{
  "n_layer": 15,
  "d_model": 768,
  "n_head": 24,
  "n_kv_head": 8,
  "head_dim": 32,
  "d_mlp": 2048,
  "vocab_size": 8192,
  "activation": "swiglu",
  "norm": "rmsnorm",
  "norm_place": "pre",
  "norm_eps": 1e-05,
  "positions": "rope",
  "rope_base": 10000.0,
  "rope_fraction": 1.0,
  "qk_norm": false,
  "attn_scale": 0.177,
  "bias": "none",
  "tie_embeddings": true,
  "parallel_block": false,
  "init": "normal",
  "init_std_qkv": 0.0145,
  "init_std_o": 0.00265,
  "init_std_up": 0.0145,
  "init_std_down": 0.00265,
  "optimizer": "adamw",
  "lr": 0.000371,
  "lr_mult_qkv": 0.4,
  "beta1": 0.9,
  "beta2": 0.95,
  "lr_head": 0.00388,
  "grad_clip": 0.5,
  "warmup_steps": 504,
  "schedule": "wsd",
  "decay_fraction": 0.807,
  "decay_shape": "sqrt",
  "final_lr_fraction": 0.0,
  "batch_tokens": [65536, 131072, 196608],
  "seq_len": 1024,
  "doc_mask": true,
  "train_tokens": 1440000000,
  "steps": 11178,
  "dataset": "wikipedia_en"
}
MLP neurons of a small language model. Each row is named by its layer, matrix (gate and up: input weights; down: output weights) and neuron, and shows model dimensions 64-191. Each number is 128 + 24 x the weight over its row's rms, rounded and kept within 0 to 255. Numbers have three digits each. A neuron's up and down rows have the sign that makes its largest values positive.
Before each neuron's rows, "fires in" lists the words (lower case) most often at its 100 highest values on Wikipedia text that the model never trained on.

fires in: "who", "baldivis", "darts"
L5.gate812:106153151114118148136122129122112160147138154152136100170121155103125116100165146116110131065112140168101140073124124126110125144128156111147154150128154122115137103119162148130117100150115127136147115112120180159074099107185101122135134147142117124135109143113120106170104164132134135080111136158154131133166128160126097146101099106150063164078103145119126119137106111122114099129176
L5.up812:128140134135153133146127114080150140174071140138163151147139127133121162148163161092095143126132121119123099113147128167099098123110132122141137125133113135105106202120144086159106135105127132155106124155172169169143122115107115117118151149141098129137105140129130134111113091110135095148125101137147158136133147176112162147116098121174153147172104125103150150104107127140113094127082
L5.down812:114100131121170148109129121130157119178136126148096159086144079150137132094167159101083164116110126159147116148129161138111115130153094140121160135155129164137126140080096137145109101128123172149108102131164145128135132104096143114100148153156156134140110155132156109131123122132113067162126135158118109111137114092116153113146126138165111126165140158131136141117104173128136102173097

fires in: "university", "1984", "1989", "1988", "1987", "1981"
L5.gate362:128121145112109166108178119122168145099146128118132120131115119128116108145157153137118111108124131123112124149109113122063161058121128135106110145105136120100131137142145137115132128158140148113075105133164121176159142131102088143146105151148131145088071142114124081087098107119122135168145166152102100137152106138083185156104096118122107099118109110135124138117139073116156135141111
L5.up362:145136103118131146130127133137121132138142169151128109138096124106119152128119134150148125078108156161074138150124122109144127185170123097106164130146122114082124173139152112128137105131151153137159113158099161082176127139163101094076136155142152156109156145103135134129165120120143153171180131121172141113141111093114113092106117156119116114156091136139120123132125175133140133155096
L5.down362:114147127158129120124117147096164105138133097126116146119129099110114131125174074162099140123125167135139113125098108111119151101097139138112140149111109161108121153124166153098140150072135121130090119156145116145177144146157147138171106135163094129109128125130117127153074145142099135122141122160136107040129153141096152118116144146084130096114085149107121107128122105127140136108109

fires in: "his", "their", "her", "pokémon"
L2.gate545:128181107101081163092122114151116147117081117126117168155126141081144098127114168116154134106155166111142123144096136122131110115095138136145103129143153149093125147122140165148112154110148118086144125101085128145128122109118148130130097141141114139136151121123131164105092127120166111121124131100126151074111082123153137146125125138122102156124173121110124112134128119148131183128134
L2.up545:093135071105123118147163139123141114109131138151137124172148169099117097117157114115118148080131164133157119107144115134171102118112145213102127126121154123119114121100169118187143186126121164147114148118151130113126129104155136147145143115149117132131185136132155140131099104169090135127172159153114139140121131122103162137115154162125110165102156149136119150091157103114154117161135
L2.down545:075135109128107120127125114138112161142138128093124127108108111149135139136105152132149140117135105132097149173166118104143111125127152100115112140135146149123139146133145125152108138168132113110138091106124171138140115149130156146139130110129095124136139132142130137110099135135130066150162116078142126093104130149130158128137097130119148136073147106100120113134127142153137117125130

fires in: "played", "appeared", "competed", "debut", "play", "appearances"
L2.gate714:164109146156151122126175111161156133130081134188140131177103145156137079191159186112102153113118132096102120148129114116145118138132135175137139157104128167129096193129102099116112168142135088125127114124153131143142143144145160138093090122117122122109154120146143105144154126096143144106057078115125116115132136138163140156136078099142141143116113125149136121144168120123153157149079
L2.up714:101137162063131124127148123161085142150111138114138142117103124124159120134154149113105138104096113085107119149135145158162105113073116074140129151055102133156154096141123114146143142168163130110086160149128123125088144084122122149150120149105091117156135188144126083108114099132190143081122093196131038113129107106120162129149151117098136132143143127130145144150187111162139098118101
L2.down714:154133153131125120143106101121154078140128096113160151114122112133137129144144134137148125074117108106147139169122164111171137110166154090130102149070147104168144153108136087115137110134137092150110155164141150140152140116136132154135139093090133136124142156162139054124090055129116111102069076126142127140149118134120121169134155099093159092125137105158128195155150097152137138105102

fires in: "during", "within", "throughout", "entire"
L2.gate892:091115122099175126147147118140133096144132124145121131124115126159153095117085183133137112116142124140134147138133113126097182113142107120186165116127106114138114145104120142109123147095141118129114122098122127103112098138133103153093162155131086103116103161117133132131117108133113108124069152173172097103121095125147128128178115131143096095143089113080113114143181146093151120127159
L2.up892:136100120143129096125104155128087122108124143136117142120154160119098131121082113151136136135104184105145129165106135125112124151122145106147122145177101130073109119126143107118124110169148124141159059067138127053139109109134103073136133117157201114127103137122121134135107125167140142090083141095147145109156110114179136149151129103142121163138191147142113135104118107118127123151161
L2.down892:133128126144136119138145149131160103101120102118151150104139134134118133087146103152088162157118188133176143107117176129167134119132128134130096108164124138110096108137096129063123111123100086141144122134138134112183128124096102114143114132138168132128102146152122176136115141127132118129140081159115105128146159113145128136097122155151094116104127094108127113100137145133180143169130

fires in: "century", "by", "when", "modern", "because", "intersection"
L2.gate1936:121169160135163086156090164166142149157130119122164131124128140130145151172187150124131144109154113091162143137109123121140152140106108079107119060121138127122121137119136158130139099139143109111069145083074151132131111146133094109110170131142117103095082141147132118137115105102112115087113131162152093124153124137125122107137127110134101109130138111118064139089121134137089125121123
L2.up1936:127111157126145134136087137131108085145110139156111134105120109136133106121160142134141093170150136107121141143155115104116148102087141119126106140127128118093114191136093083118166098135098096108145103157129125155129133122114156141118087110134112147119124102126102078110106089155120136123129120120121093130156127142129088093092104110140139087167097124156139106170147149115105127158097
L2.down1936:178138118112132118105141165104116117118137109103141151137139136131103138088094103093140132107145122174136141152102151128163123092120141124118124132147132096157146106144096116128153142121172130193084160125154144103119135158115093157124143108100137123117118125153125119129104066117166098183106108143095149111118108116097110117148113127135125122128061118104101177106094131141160130115112

fires in: "championship", "medal", "bronze", "positive", "final", "title"
L5.gate455:127129182126103139144119156122113134149130127134134128110109118103095176162137134119152124145110115141088145110101127134117139138087137158140154121130145152130090132098127141156129161156148128115133146129135127149115090136111113162121114157136134126128107119117141155115102129086176133139131090139188155099179126131158107155082122111142134103079129122142112125142167118153142110129139
L5.up455:113121176122139150155141127130153128157095151124107135146128132117155146137120144131095131147109124127105168105119124165136143130116150136122161116129119122147126184114174123148134116136105105144121116074072158123136075139129138104143104134102095107161140119137172177150111129141120118088154157108089138139139115116131099091132157099122112140116119150085128107139128115111160102117153
L5.down455:094120119150123117145121157149123098116128108132098129121150132085117132126128156150122113089161141156103158128120118150106165127118074156129196119122126135116104141111130099123131131102103121129161135118129163134133127092121107148131149193107164142136090112118138156134135153120103188139135110127135118102114094117149137124127106126147117131126145135129141142127155137099158102136112

fires in: "to", "in", "li", "cm"
L2.gate618:172140167096121108124113124155111090137099175183154153145111129114115110159120127088127121122110141128103150107124064107129117139146136124134141072161109122132105142143145138163132113083140132136132149089157141129135167119093125101095143101141092154093127117093116139153150131119131114116144065107137104147143133107136142120136099121124100146140109142128102138147165163123131154146167
L2.up618:114138135106068134093165118102120121105126126101121102127176099151094157102097113061125122118101092156124123089109110166153092165131127097084109155129130149135091095121158118166091108116133115140150112119123087141104135134084115119135143158132121157141150106126102110148117147148103115110107122111144131167132133114176139105153146166173162079172135096166195153141110137150079146110113
L2.down618:149156121122147125117143126140154119159111132162166117115143134117055134138091085118126109092096100133162145141151135149108141104122124154112099102097147161109076136141153100151107124161116127146136184145120129105121148106141146131125131128115032149140109141117126074131143126119164139135118076137132142101158110113118102149148156115114144100145175177158134116142131118132102170138112

fires in: "league", "cup", "nba", "bbl", "l", "efl"
L2.gate1938:159138101141098111168132124137091135138131098110171173144135102126155118159110143101128122092151133122153146133122171166137129135100153109102125133123079123175164124111128123085196121116117105158199172134128125145132132118121125147119123099083114107148140147089123108161084165138123136118145116143149124099119186150114173131184106120099147133116139111139115114150118123113131162119136
L2.up1938:124091126127130143123155148136116122079122136115111170113128118111121152150130119144178079130113128124091112166144182142154102173142149170075134144107139119156183142126118125089145148141114108111117147134120173112086152161093129150139108123140101149146145120097073104175126154144142123155139138102122119130150177112134151127134158146143132155147140123132134134146127157114114144116151
L2.down1938:110114135145155106156110181149139119133174096097111114117098169141136189158116163139124172139117159126134144097146099121126116138119150137140146118131100161159139135129127115110180132116132126110113145133165110118130137120130116166143118120106112143180143147133145170154118117129136106118133144078117103141106107148144091091152164045183108108132137146127175137115197126090136132106118